{
  "n_layer": 11,
  "d_model": 768,
  "n_head": 6,
  "n_kv_head": 6,
  "head_dim": 64,
  "d_mlp": 3072,
  "vocab_size": 8478,
  "activation": "relu",
  "norm": "layernorm",
  "norm_place": "pre",
  "norm_eps": 1e-06,
  "positions": "learned",
  "qk_norm": false,
  "attn_scale": 0.125,
  "bias": "all",
  "tie_embeddings": true,
  "parallel_block": false,
  "init": "normal",
  "init_std_qkv": 0.0207,
  "init_std_o": 0.00623,
  "init_std_up": 0.0207,
  "init_std_down": 0.0022,
  "optimizer": "adamw",
  "lr": 0.000391,
  "beta1": 0.9,
  "beta2": 0.98,
  "weight_decay": 0.4,
  "lr_head": 0.00432,
  "grad_clip": 0.5,
  "warmup_steps": 338,
  "schedule": "wsd",
  "decay_fraction": 0.675,
  "decay_shape": "sqrt",
  "final_lr_fraction": 0.05,
  "batch_tokens": 131072,
  "seq_len": 512,
  "doc_mask": true,
  "train_tokens": 1315000000,
  "steps": 10033,
  "dataset": "wikipedia_en"
}
MLP neurons of a small language model. Each row is named by its layer, matrix (up: input weights; down: output weights) and neuron, and shows model dimensions 128-255. Each number is 128 + 32 x the weight over its row's rms, rounded and kept within 0 to 255.
After each neuron's rows, "fires on" lists the tokens most often at its 100 highest values on Wikipedia text that the model never trained on; "fires before" lists the tokens most often just after its 100 highest values on Wikipedia text that the model never trained on.

L8.up787 [ 91 220  39 100 143 120 116 168  88 100 104 130 136  88  95 155  98 182 182 150 137 133  82  60 115  63  88 185 130 110 125 116 127 134 142 113 141 146 153 100 167 116 160 156 118 147 107 167 113 113 152 143 178 145 149 188 153 178  18  62 129  90  77 124 154 101  85 138 149 209 182 160 139 109 102 111  86  89 118 143 128 122 146 134 135  89 102 163 131 138 109 167 150 123 109 161 112 148  36 101 175 127 150  79 197 163 191 146 201 144 128  82 138 129  75 155 177 129 166 149 129  45 156 123 128 155 135  89]
L8.down787 [117 133 136 143 145 102 101  85 110  92 141 146  84 103 123 132 180  98 104 155  96  97 104  94 153 138 108 108 106 157 114 115 101 164 178 200 127 109 137 111 130 147 127 148 155 137 115 130 103 177 124 127  95  92  69 119 181 158 118 187 150 136  54  83 179  94 102 133 139  76 147 110  86  90 118 176 112 140 149  82  62 144 104 109 100  76 133 134 111 115 112 112 135 186 123 149 154  28 123 108  92 220 119 155 144  76 137 134 102 127  81 140  98  77 110 155 141 127  89  88 130 134 135 117 147 154  25 106]
fires on: "==", " ==", "===", ".", " ===", "\n"
fires before: "\n", "=="

L8.up2755 [160 116 120 138  80 135 168  55 102  93 145  90  76 107  87 188 116 184 132 158 159 172  70  67 135  82 113 157  74 185 166 130 143 112 115 121 101 106 106 161 106 161  65 128 171 155 141 172 155 156 115 102  89 100 120 172 142  92  88  93 145 104  64 138 107  93 124 125 179  41  99 176 102 111  89 177  87 120 134 131 131 163 160 124  87 134 120  88 105 128 173 131  78 113 110 137 111 131 131 133 109 194 129 134 112  87  74 135 114 170 114  92 176 119  75 167 117 113 120 147 141  76 134  92 135 138 143 108]
L8.down2755 [125 156 133 100 142 110 112  99  91 133 106 141 122 127 101 221 137 120 110 116 117 121 115 170 141 178  84 109 107 135 137  94  79 124  99 139 174  69  99 111 131 133 122  84 108 101 100 118  98 102 168  90 138 171  71 148 109 101 108 197 149  90 176  86 115 169  69 166 151  90 120  92  91 211 139 167 160 149 153 177  85 129 112 120  48 133 118 152 130 101 130 178  87 204  79 160  99  83 138 182 201 196 157  73 146 123 106 106  50 153  52  68 147 138 153 119 159  92 103  71 141  72 101  78 124 123 113  89]
fires on: " |", "===", " ===", "\n", "=="
fires before: "\n"

L8.up3054 [131 156  86 111 137 110 143 164 117 175 166 113 122 133  75 155  88 185  94 156  64 146 147  87 123  38 111 145 146 105 162 172 115 121 100 110  87  95  76 175 124 154  53  95  50 172 111 137 155  82 106 144 148 159 156 137 126 114 125 159  63 113  97  70  90 103 163 120 147  76 176 158 181 106 128 183  62 148 119 144 101  91 123 187 131 116 149 145 120 106 198 128 123 197  97 147 131 153 147 174 166  99 111 189  72  98 183 119 127  97 144 134 146  89  97 123 131 154 127 122 102  98 159 125 129 108 129 134]
L8.down3054 [154 171 166 142 152  64 117 106 115 176 141 138  63 109 186 159 161  91 144 150 100 140 110 141 124 162 124  91 173 103 126  87 106 157 121 129 114 114 129 113 107 190 124  83  83 171 128 114 128 119  96 138 118 169  85 112 109 132 129 136 153 135 148 122 107  77 112  94 138  79 161 152  97 193 126 151 165 150 120 137 140 163  91 168 151 127  74 171 196 112 139 112 147 117 116 140 161 126 130 126  96  93 144 111 159 104  96 137 147 155 122 147 127  91 143 159 123 168 124 110 125 129 121 143 152 176 107 130]
fires on: "\n", "===", "==", " C"
fires before: "\n", "-"

L8.up2067 [125 122  90 108  43  71 114 180 140  99 124 154 143 164 143 117  83 111 116 205  78 153  81 140 130 160 120 136  95 138 136 170 104 128 122 125  97 171 135  64 105  47  82 135 183  73 130 143 119 113 128  87 131  98 121 168 118 119  99 127  37 156 125 140 118 151 155 147  94 128  65 169  95 114 149 120 125  90 130 103 144 178  99 161 103 143 182 129 115 152 123 136  75 113  63 130 123 196 152 127 142 134 159 109 169 101 156 129  79 116 154 102 157 115 146  92  85 123 118 101 142 135 118 150 119  39 143 130]
L8.down2067 [137 115 187 115 130 133  99 107 120 100 180 134 122 116 147 144 100 145 147  59 135 135  92 100 156 166 131 152 171 153 158 147 149 108  97 115 146 146 110 145 143 112 174 135 102 175  98 149 153 138 127  95 136 124 114 137 134 147 115  72 188 111 146 144 107 166  84 159 138  79  97 118 126 154 111 107 153 140 125 123 174 163 196 113 150  74  99 128 155 161 106 140 142 143 134 118 125 139 112  92 110 116 135  57 135 114 148 129 141 134 201 170 100  97 149 134 231  95 149 106 153 115 155 136 140 162 140 118]
fires on: ".", "-", " ", ":", " 1982"
fires before: " |", " The"

L8.up2553 [140 139 136 124 118 196 139 167 165 151 114 117  68 122 171 149 121 110 102 150  97 171  92 118 142 113  89 162 137 163 199 162 122 134 151 145 210  94 143 115 195 104  59 152 135 139 108 110 143 166 158 125 143 156 132 129 109 101  68 125 106 107 128  87  84 125  49 100 134 137 147 108 133 133 153 111 139 148 106 146 159  99 102 135 125 104 137 154 137 144 191 131 102 132 143 120 179 177 149 206 179 120 164 160 182  90 184 138 111 107 123 122 107 168  82 159 120 118 103 136  65 189 154 139  99 134  79  83]
L8.down2553 [147 114  98 115 170 159 141 144  84 136  97 145  53 104  47 127 119 159 142 142 122 134 133 133 144 148 118 121  84  75 106 147 182 115  74  64 135 116 127 155 155 176  68 102 172  87 124 210  88 160 161 173  93 155 143  86 100 116 224 116 154 155 186 151 172 131  92 104 160 106 101 101  64 123 125 141 127 129 163 157 132 145 124 135 136 157 100 142  88 154 106 126 120 171 148 162  51 135 138 114 150 128 110 127 123 133 176 140 179 167  92 101 186 178 100  80 134  94  77 155  82 125 126 128 106 116 138 189]
fires on: "==", " |", " ==", "==="
fires before: "\n"

L8.up2383 [116  93 111 123 102 126 147 137 134 122 170 154 109 108 158  89 100 180  80 122 188 104 192  96 105  98 173 150 148 110 149 187 127  86 132 130 148  91 156  93 138 104 122 125 109 108  79 142 150 131 126 141 145 138 144 153 103 108 118 124 100 158 129 104  56 154  74 148 159 120  87 155 125 112 116 135 130 182 121  81  89 150 112 154 123 121 103 148  62 133 195 163 133 109 131  91 134 115 129 129  94 122 124 121 106 133 185 113  90 154 159 110  89 145 124 180  87 175 112 137  98 127 108 140 166 117 132 121]
L8.down2383 [103 149 131 151  94 105 150 103  97 121 168  74 152 113 133 160 194 151 162 152 146 124 113 147 116 163 130 113  88 197 137 140 118  92 152  97 137 133 138  90 109 140  81  96 109 158 132 140 137  88 116 129  74 157 104 133 153 110 120 116 103 149  90 143 154  86 122 129 180 115  80 123 145 134  95 107 176 148  45 167 152 105  98 169  97  87  82  89 130 126 113  94 138 154 139 107 121 134 156 144 145 149 141 120 166 109 173 113 122  73 150 133 133 115 131 140 152 139 115 110 117  92 136 153  77 123 111 160]
fires on: "\n"
fires before: "|", "\n"

L8.up793 [ 93 106 109 100  84 140 132 103 187 109 136 125 164  82 169 123 170  77 114 130 164 115  92 130  89  77  91 139  90 128 150 184 146  86  89 110 158  98 135 128 139 118 132 147 100  87 113 101 132  91 128 196 140 129 169  98 105  76  77 107 173 134 140 131  91 147 112  93 130  77 137 115 161 149  60 114 114 124 152 138 182 105  94 152 139 107  60 148 146 136 139 128 164 172 117 124 116 147 153 126 130 121 133 141 121 147 127 153 100 105  96  99  88 125  68 171 115 151 147 137 140 130 137  93  89 112 142 126]
L8.down793 [119 130 137 174 134 159 177 131 102 120 153  96 163 102 176 144 136 144 180 146 189 106  86 107 158 116 119 116 140 140 145 169 211  82 102 155 126 157  99 156 141 145  80 101 104 141 114 171 177 160 108 170  52 113 179 126 101 117 118 121 122  74 125  76  89  38 130 117 136 117 132 108 142 124 102 118 117  75 148 175 138 118 128 115  69  97 110 113 102 135 177 169 175 111  40 135  59 127  96 170 160 163 136 149 123 149 122 120 125 140 148 153 113 110 173  76 116 174 195 123 138 125 138  88 110 132 132 103]
fires on: ".", ","
fires before: "0", "8", "9", "6", "5", "2"

L8.up1751 [218 138  86 139 131 114 134  89 219 194 104 162  79 103  99 148 121 156 133 171 121  84 162 129 149 142 173 111  98  72 129 165  86 146 129 139 173 124 148 138 154  90 119 161 157 145  71 143 112 119 108 106  87 116 151 139  70 148 111 179 124  88 136 131 168 147 160 124 119  79 132  61 173 113  98 137  95 125 152 159 148 112 182 109 106 101 129 126 144  73 143 148 197 156 167 127 136 123 193 180 153 158  61 130 160 128 162 146  98 104 130 141 129 154 143 114 155 160 111 123 126 106 101 144  96 165 163 111]
L8.down1751 [140 130 114 140 105  97 168  96 114  85 133 169 127 115 143 133 109  78 139  82 102 152 160 150 165  85 127 161 174 105 141 133 156 106 151  77 139 106  95 172 136 126  81 155 130 108 129 173 132 161 162 138 151 210 166 115 119 128 126 111 163 175 125 131 123 136  83 179 159 144 142 146 105 172 164 161 127 116  53 110 132 180 152 130  64 175 156 140 186  86 101 153 152 113 100 109 185 140 130  88 112 114  70  97  87 128 140 151  86 135  39 145  91 178 115 151 118 115 136 135 115 125 125 146 162 132 135 148]
fires on: " ==", "==", " ===", "s", "===", " |"
fires before: "\n", ")", "==="

L8.up2371 [173  97 101 145 149 155 154 146  97 148 114 201 153  87 118 142 147 163 156 166  86 106 140  85  88 165  63 102  92 161 129 109 170 166 189 157 120 112 174 120 184 130 146  61  95 177  68 169 119 146 143  98 116 112  84 146 118 149 127 148 139 126 126 134  92 111 135  95 104  99 132 126 124 160 108 114 122  97  99 154 139 132 135 120 135 125 181 155 116 109 160 146  70 142 184  88  75  70 122 135 197 118  93 154 135 141 143  60 145 174 115 154  81  95 160 148 106 172 142 182  99 129 151 128  77  84  90 175]
L8.down2371 [106 144 161 175 141  54  91 162 123  84  82  91 138  64 163  61  86  89  90 110 123 147 159 136 159  85 199 177 158 139  70 140  82 101 110 146 159 161  97 111 130 117 102 206 127  78 159 120 116 158 130 126 128  93 134 109 159 167 223 137 134 131 114 149 114 136 113 134 196 104 120 176 136 104  62 137 111 186 106 148 135 149  82 170 193  82  98  77 101 151 129 104 159 155  56  96 123 153 157 117 131 153  96 136 152 101 193 144 119 122 163 141 142 148 169  62 118 136 130 159 162 109 133 162 161 131 103 131]
fires on: ")", "\n", " %"
fires before: " |", "\n", "|"

L8.up972 [121 173 129  67 112 114  92 124 128  98 103 144  89 123 122 136 168 167 131 112  85 117 113  59  76  52 109 128  89 120 155 104 204 196 133 166  55 165 138 122 149 135 120 120 143 195 132 164 197 143 167 127 114  86 105 154  90 164 153  86 106 115  93 111 112 176 115 149 119 127 123 157 143 110  91 127 108 130  71 237  83 128 143 188 121 105  69  83 103 105 100 152 128 127 151 140 130 140  92 135 138 120  92 102 114 107 127  98 150 103 111 101 110 150 124 100 113 138 125 143 104 110 141 158  90  98  92 202]
L8.down972 [114 109 134  91 130  28 108 161 164  92  82 185 102 110 142 115 164 122 139 146 140 175 112 125 150 167 119  53 147 180  72  76  99 128 146 149 108  79 123  64 110 189 141 127 126  70 112  76 148 139 131 150 136 152 102  95 150 167 166 106 104 156 131 170 107 156 162 144 147  58 192 111 101 202 147 154 124  94  74 157 125 186 123 108 157 119 103 119 181 135 124 134 115 105 109 108  69  48  64  82  56 142 128  96 165 106 141 108 158 137  93 113 131 171 150 152 158 102 160  96  68 149  98 114 133  62 175 134]
fires on: " ===", ",", " |", " ==", "\"", ")"
fires before: "\n", " and"

L8.up1137 [170 105 146 162  58 113 135 122 105 145  81 166  96 105  56 133 131 109  79  91 127 143 128 129 119  65  94 153 127 155  82 144 174 104  80 129 110  99 190 130 147 112 128 123 133 118 114 148  92 166  82 138 159 130 113 147 130 102 132 120 131 114 117  79 103 103  77 129  92 151 159 141 127 162 104  94 134 149 132 127 144  89 107 126 111 138 123  68 152 185 144 172 145 158  89 129 161 109 138 169 150 116 133 146  87 101 222 171  87 103 182 105 176 118 145 143 133 122 108 112  99 128 136 139 161 146 140 154]
L8.down1137 [113  84  79 155 153 146 169  86  64  63  77 100 110 126 213 115 151 155 117 114 105 130 126 170 153 172 100 111 148 128 111 157 116 121 161 121 132 187 118 126 126 190 127 136 110 201 136 193 143 160 112 155 131  83  65  91 155 141  96 155 124 102 140 119 105  96 120  86 157 134 132 106 147  95 135  54 165 116 107 114 170 168 149 185 114 176  97 150 180 125 126 109  67  77 138 118 160 109 146 123 125 149 109  75 164 117 107 156  85 172 113 156  90  98 117 107 131  96  99  86 147 154 162 189 165 155  78 117]
fires on: "–", " ", "-", " H", " −", "})"
fires before: " |", "0", "1", "3", "\n", "2"

L8.up1087 [157  62 137 128 123 197 107 138 194 115 102 141 124  67 166  83 112 196 134 149 121 156 197 200 134 100 134 155 142 120 152 160 125 142 139 177 164 109  85 132 101 145 112  99 132 112 143 145  93 146 195 133 111  70 157 122 117 138 127 130 107 101 154 131 116  76 130 139 123  81 119 123 150 174 160 120 156 141 116  94 177 143 128 132 164  63  87 114 122 140 117 147 141 168 120 131 130 127 164 135  71 141  28 152 191  88 127 108  95 135 116 178 137 108 164 205 162 120 208 113 114 124 123 165 131  89  68  98]
L8.down1087 [114 141 141 131 160  94 126 129 118  73 114 170 124 151 211 176 100 122  67 136  85  86 144 129 167 106 217 126 158 113 134 168 131 117  55  98 122 186 167  55 124 135 170 114 122 139 127 115 142 129 146  74 112 127 108 108 141 124 141 111 132 112 184 168  90 162 134 167 136  91 127 149 130 117 155 114 118 148 148 108 109 110 186  67 120 132 123 141 148 117  59 128  95 188 133 155  83 165 106  84 168 101 154 116  57 175  99 141 134  96 134  68 146 138 138 116 109  83 126 138 147 123 147 124 174 137 139 194]
fires on: " |"
fires before: " ", " —", "\n", " |", " Short"

L8.up594 [140 162  81 146  91 143  91 119 152 154 125 100  98  75  78 175 137 129 109 154  71 113 128 111 153  19 132 182 130 139 146 157  82  87 158 127 161  94  88 111 133 136 160 105 112 120 103 131 170 111 113 152 120 146 116 131 153 121  97 106 132 102 137 157  66 174 159 119 109 104  71 101 119 151  56 163 114 137 120 125 109 123  97 125 144  94 123 138  94 162 115 177 113 194  84 118 117 107 136 120 119 126 142 121 123 194 152 103 117 100 135  94 144 123 142 137 132 201 175 105 113  87 127  83 151 169 136 170]
L8.down594 [ 97 103 136 135 113 103  92 135 143 156 158  94  73 136  94 136 136 132 124 152  87 109 104 100 134 111 128 182 105 146 175 130 160 151 123 128 172 123 160  43 146 106 108 142  77 131  83 138 177 193 101 154 116 120  87 119 120 226  87 118 188 138 136 112 124 157  90 155 147 136 172 160 141 142 130 128 138 157 107  90  65 100 114 110 108 111 125 133 131 140  78 123 136 129 130 123 120  70  51 153 120 109 105 148 203 100 113 158 158 147  99  94 113 125 134 133 142 118 171 168  88 143 123 116  90 166 132 102]
fires on: "===", " =", "==", " ===", " ===="
fires before: "\n"

L8.up2108 [ 77 121 173 172 110 142 142 143 133 153 136  94  95 138 121 128 161 106  56 160 152 143 102 144 184 112 113 161 115 144 135 135 150  92 132 121 143 116 146 162 132 127 101 144  97 120 122 135 153 135 139 151 139 142 120 134 125 116 118 177 116 127  89 150 107 177 170 132 134 107  96 117 116 149 104 174 158 131 122 175 197  98 144 143 120 140  74  98  94 167 113 174 119 116 138 182 146 103 173  94 156 147 152 116 166 162 174 161 165 148 125  99 142  84 110 142 137 120 156 160  74 112 130 108 118 159 158 114]
L8.down2108 [ 80 130 125 138 112 106 140  80 122 123  97  93 160 142 144 124 109  96  98 137  82  99 110 113 167  98 116 112 126  90 161 126 102  99 117 124 120  83  78 153  81 111 144 186  84 109 123 137  92 133 158 134 110 145 172 139 141  98 149 173 146 156  91 138 137  87  27 151 120  99 123 134 128 154  89 149 108  99 111 188 144 172 102 132 164 174 141 106 134 163 164 135 195 136 147 127 118  89 113 124  58 180 100 148 113 144 138 136 158 207 100 155 194 123 104 160 123 147 169 144 146 124 220  92 146 173 137 152]
fires on: ".", " a", ",", "–"
fires before: "3", "8", "5", "2", "0", "1"

L8.up1494 [126  85 152 125 105 148  89 115 121 120 140 112 102 124  59 145  81 114 141 154  88 151 107  93  97 135 114  97 108 194 142 117 136 149 102 175 163 177 132 110 138 139 106 111 132 134 173 148 129 153 133 124  89 143 132 194  90 104 115 177 140  54 166 192 138 128  69  91  95 108 172 154 159 112  93 140 163  73  67 164 126 121 117 126 152 147 126  95 117 104 172 101 155 122  16 105 139 203 125 172 130 154 111  99 190 108  91 106 130 140  86 139 171 110 122 148 135 143  94 100 166 151 145 151 166 113 103  81]
L8.down1494 [115 163 125 137 119 140 129  69  83 166 127  89 120 130 124 106 153 112 115 109 146 105 176 158 155  68 152 136  75  91 121 143 154 155  67 156 126 136 182  75 103 155 164 121 112 108  60 106 171 148 118 135 135 117 162 103 137 150 126  98 142 151 158  80  77 168  84 148 150 145 208 188  97 113 136  36 156 158 171 155 114 204 133 167 140 137 160 163 167 108 180 104  74 162 123 167  74 125 154  69 127 110 144 137 148 176 165 167 127 165 113 154  97 149  69  77 141  94 139  83  99 157 140 142  86 115 126 100]
fires on: " ===", " =", "===", ".", " N"
fires before: "\n"

L8.up1595 [ 61 105 110 148 116  94 165  88 146 114 133  95  79  77 131 128  76 148  55 120  94  85  57  84 172 161  59 144 125 128 140 167 189 100 110 133 116 113 125 133 117 166 120 116  99  87 126  77 149 162 128 128 132  95  97 193 146  58 147 143 137 110 117 154 109 156 139 114  96 134  90 103 108 121 122 166 129 144 132 115 179  60 104 115 102 141 142 124 116 137 168 176 113 142 122 108 128 111 110 115 150 133 120 108 117 114 141 111 133 126 167 128 171 128 111 147  95 140 106 130  74 186 178  77  79 147 128 155]
L8.down1595 [ 88 152 116 176 156 123 151 124 124 159 120 101 187 122 140  94  89 113 139 144 102  96 155 129 136  92 169 105 158  89 193 165 128 117  94 169 184 160  95 132  97 130 134 129  59 161 145 155 131 138 177 185 121 120 152  83 158 148  95 153  98 136 122 123 129  90 152  94 129 147 118 145 103  91 162 123 116 115  96 118  95 122  95 151  94 177 149  95 114  62  80 154 188 122 136 146 162  94 147  83 116  80 131 100 151 158 130 144 140  93  99 152 136  96  90 126 125 192 117 138 192  83 164 128 125 125 150  82]
fires on: ",", "–", "."
fires before: "0", "3", "6", "1", "2", "8"

L8.up108 [139 110  84 194  90  72 102 123 133 163 137 108 130 142 147 176  58 179 158 153  95 125  89 108 127  99  65 123  82 157 178 167 140 131 110 159 119  59  55 135 169 158 106 140 164 137 147 180 125 211 116 150  84  79 109 207 152  98 153 120 139 126 128  98  95 114  93 139 104  59  98 116 118 153 124 129 125 104 135 156 157 104  91 200 125 147 145 130 176 137 111 141 158 193 128  89 118 132 228 155  94 101 122 185 157 105 184 147 172 115 104 132 111 171 156 102 143  58 204 134  82  84 134 118 164 104  89 104]
L8.down108 [189  85 114 190 142 118 149 165 107 119 155 170 140  95 148 126 129 123 131 156 133 130 158  95 167 110  96 102 168 173  89 134 116 152 109 140  97  43 149 119 127  99  81 161 128  96 105 149 119 143  94 159 121 165 149  96 125 155 122 154 144 121 148 128 175 128  97 124 133 111 139 133  91 119  96  99 107 163 133 158  59 204 168 109 100 128 120 103 117 182  95 140 108 123 123 157 137 143 165 112 198 147  81 144  94 162  71 161 144 165  79 172 105  86 127 101 133 133 117 143  95 176 133 124 120 127 111 132]
fires on: " |", " ==", " =", "\n", " ==="
fires before: "\n"

L8.up1586 [162 115 131 120 124 143 103  54 124 171 191 158 143 105 110  98 134 142 111 140  93 137 133  48 116 107 128  98 125 147 126 120  90 100 104 177 151 167 150 166 125  97 132  78 107 151 105 125 166 111 164 136 109 101  92 155 102 134 106 127 137  68 149 147 116 124 103 171  98 160  90 176 159 129 172  86  81 143 130 141 131  95  88 172  93 134 134 153 154 105 152 136 156 116  90  77 128  95 116 103 146 157 117 118 155 134 129 143 120 101 145 106 131 133  78 159 162 150 188 114 111 117 127 122 122 121  76 112]
L8.down1586 [133 105 148 178  80 136  93  97  53 144 144 128 124  89 172 116 154 125 127 149 121 133 158 148 160 142 138 133 166 131 106  70 144 171 137  91 115 157 127 138 173 163 125 105 159 117 128 134  91 168  57 120  98 163 101 118 171 111 158 139 126  39 116  58  85 108 126 135 130 130  99 113 120 112 199 115 139 150 116 151 157 161 146 136 130 130  94 145 174 144  53 105 140 127 109 144  96 101 116 169  84 153  53 148 124 129 135 117 112 135  85 163 130 134 108 113 193 104  84  87 100 148 115 131 160 196 106 144]
fires on: "\n", "==", "-"
fires before: "\n", "|"

L8.up2955 [153  92  93  79 136 135 122 114 129 181  77  86  95  98  71 148 125 118 144 191  65 146 108  99 154  87 118 151 152 133 109 134 102 121 168 139 126 101  63 128 168 111 134 163 115 113  88 159 148 158 139  91  92 154 117 189 111 129 130 109 165 136 106 110 127  99 115 119  76  83 126 126 152 160  73 115 152  98 130 184 100 141  69 157 121 106  96 120 144 161 100 224 136 121 118 158  73 131 183 124 163 115 155 122 126 162 161  97  36 160 105  79 143 116 100 165 130 121 139  72 146 145 169  91 131 131 121 181]
L8.down2955 [143  87 121 140  83  78 115  35 113 110 139 226 104 179 143 117 184 213 130 151 124 120  74 148 102 119  68 147 115 143 127 100 102 132 147 123 113  55 148  97 146 131  96 138 132 180 102 176 107 203 179 138 185 141 104 102 151 129 205 168 163  78 122 134 154  94  68 163 143 186 138 175 147 142  84  72 139 119 126 123 105 154 145 155 153 126 106  91 106 112 155 186 137 152 139 109 136 134 107 100 124 104 122 155 204  97  86 139 142 155 105 115 134  67 128  47  92  74  78 158 101 133 132 162 131 139 102 158]
fires on: " =", " ==", "===", "==", "\n", " ==="
fires before: "\n"

L8.up1518 [165 162  99  83 161 154 177 134 101 128 106 122 106  95 125 175 121  62 151 129 124 166  94  82 141 122 105 130  73 133 129 162 135 135 125 122 125 133 145 137 133 116 103 141 147 175  60 134 158  90 116  79 131 161 112 143 143 172  70 140  95 138 113 128  66 115 132 129 145 163 139 196 140 139  73 137 127 180  93 147 100  81 110 177 189  80  96  86  87  89 159 173 137 147  98 152 130 122 167 147 131 120 104 119 156 117 138 180  73 149 150  97 144  94 100 195 167 143 113 146  99  66 133 174  69 147 170 189]
L8.down1518 [118 108 139 109 106 133 116 104 194 178 117 131 154 104 159  90  88 139 176 120 104 151  96  90 137 106 213 107 117 151 134 104 108 143 125 104 130 114  96 136 131 149 157 119 150 101  90 179 127 190 132 195 181 137 137 106 105  78 158  64  95  94 130 139 163 100 144 107  96 167  84 129  84 153  65 168  87 102 115 157 110 121  93 139  77 126 112  79 117  99 135  85 178 145 137 140 104 125 145 108 117  94 133  50  86 130 144 156 101 114  97 123 108  69 129 141 148 149 107 148 115 143 143 127 107 184  90 150]
fires on: " ==", " ===", "=="
fires before: "\n"

L8.up276 [112 138 123 152 175  92 149 182 129 156 182 133 124 135  56 155 115 126 157 152 111  96  73 132 156  81 136 134 123  75 161  79 103 130 152 186 149 100 111 147 181 137 122  91 126 160  87 120 111 153 133 109  86 127 150 141 103  92  88  92 192 152 135  96 117 127  77 216 167  77 186 126  89 127  94 129 120 158 121  85 161  92 123 118 113 129 152 139 111  73 117 150  84 135 151  83 123 120 151 118 138 154  89  95 159  86  76 164 118  85  89  78 159 106 130 148 182 141 164 141 113 117 138 132 127 170 169 154]
L8.down276 [188 182 123  97  97 106 106 134 142 100 102 116 128 117 129 116 171 161 128  83 111 170 176 146 119 125 112 159 187 151 155  95 101 149 163 136  98 142 115  51 159 163 133 144 182 154  97 123  88 156 144 164 131  56 115 147 121 127 121 121  96 176 137  95 144  91 139 141  88  94 151 126  38 112 168 134 184  95 178 112 127 164  88 219 158 159 180 153 142 139 132 113 177  82 114 147  97 140  59 137  75 168 133 173 119 110 146 121 192 154 118 126 128 128 120 129 106 166  91 147  81 166 131 147 136  94  95 200]
fires on: "\n", " =", " ===", "===", " ==", "=="
fires before: "\n", ",", ".", ";"

L8.up1730 [ 83 122 143 181 131 141 160 173 109 124 139 183 132 122 135 119 157 106 116 145  94 108 121  64 132 162 134  89  77 147 139  95 115  70 118 144 127 189  71 165 179 161 111 165 131 156 159 128 108 112 162 114 121  89 117 133  98  94 123 154 141  65 162  93 195 134 125 111 164  66  55 145 194 131 109 145 129 138 127 160 143  65 113 161  93 113 127 136 184  85 139 131 100 184 126  54 204 115 137 121 142 141 158 149 136  98  71 117 149 162 197  80 163 104 147 145 107 161 113 122 135  91 215 136 159 148 105  92]
L8.down1730 [ 78 145 119 167 183 173 170  88  77  72 106 123 104  91 130 134 144 126  74  92 103 255 165 132 145 149 155  98 150 143 127 115 102 105  81  61 117 127  95 121 161 188 120 154 123 170 129 156  94 135 137 176 159 142 104 131  95 129 143 122  71  92 176 208 168 133 109 134  99 139 121  78 122 125 187 138  93 192 148 103 132 154 118 177 114 139  91  79  86  96 121 130 112 168 146 154  84  75 119 104 157 112 141 115 128 162 140  85  97 169 147 118 113 108 162 135 103 128 119 136 143 152 142 138  96 128 128 151]
fires on: "\n", "to", "st", ","
fires before: "-", "\n"

L8.up298 [ 65 129 147 122  99 128 165 150 149  80 138 103 104 114  98 137 132 110 140 117 122  96 113  93 100  93 127 146  77 154 129 122 176  99 115 138 138  82 152  79 134  97 122 146 168  89 143 146 149 145 170 121 129 109 131 152 113 100 149 114 112 154 149 192 114 137 115 196 101 179 119 127 111 106  79 124 174 142 237 161 175 168 124 157 111 139 123  37 191 104 112 171 139 170 140 110 149 125 121 157 127 148  81 144 166  47  98 146 131 126 116 126 108 132 135 179  98  67 121 151 115 144 125 101 171 157 163 134]
L8.down298 [158  97 131 155 145  97 111 139 163  76 105  95 210 133 127  87  70 171 164 108 112  90 141 104 188  75 148 186 140 118 145  74 135 132  77 129 112 108 115 138 117 152 122 101 145 119  96 135  79 147  76 140  92 122 165  93 123 132  83 149 118  85 145  69 148 154 143  99  83 144 150 111 132  91 142 122  76 153 138 115  94 105 190 176  61 128  92  42 114 114 109  87 125 106 119 149 113 174 159 114 158 126 100 147  88 179 132 172 140 158 124 119 181 160 134 135 152 174 124 161 162 129 129 118  96  94 141 105]
fires on: " |", "|---|---|---|---|", "===", " ===", " col"
fires before: "\n"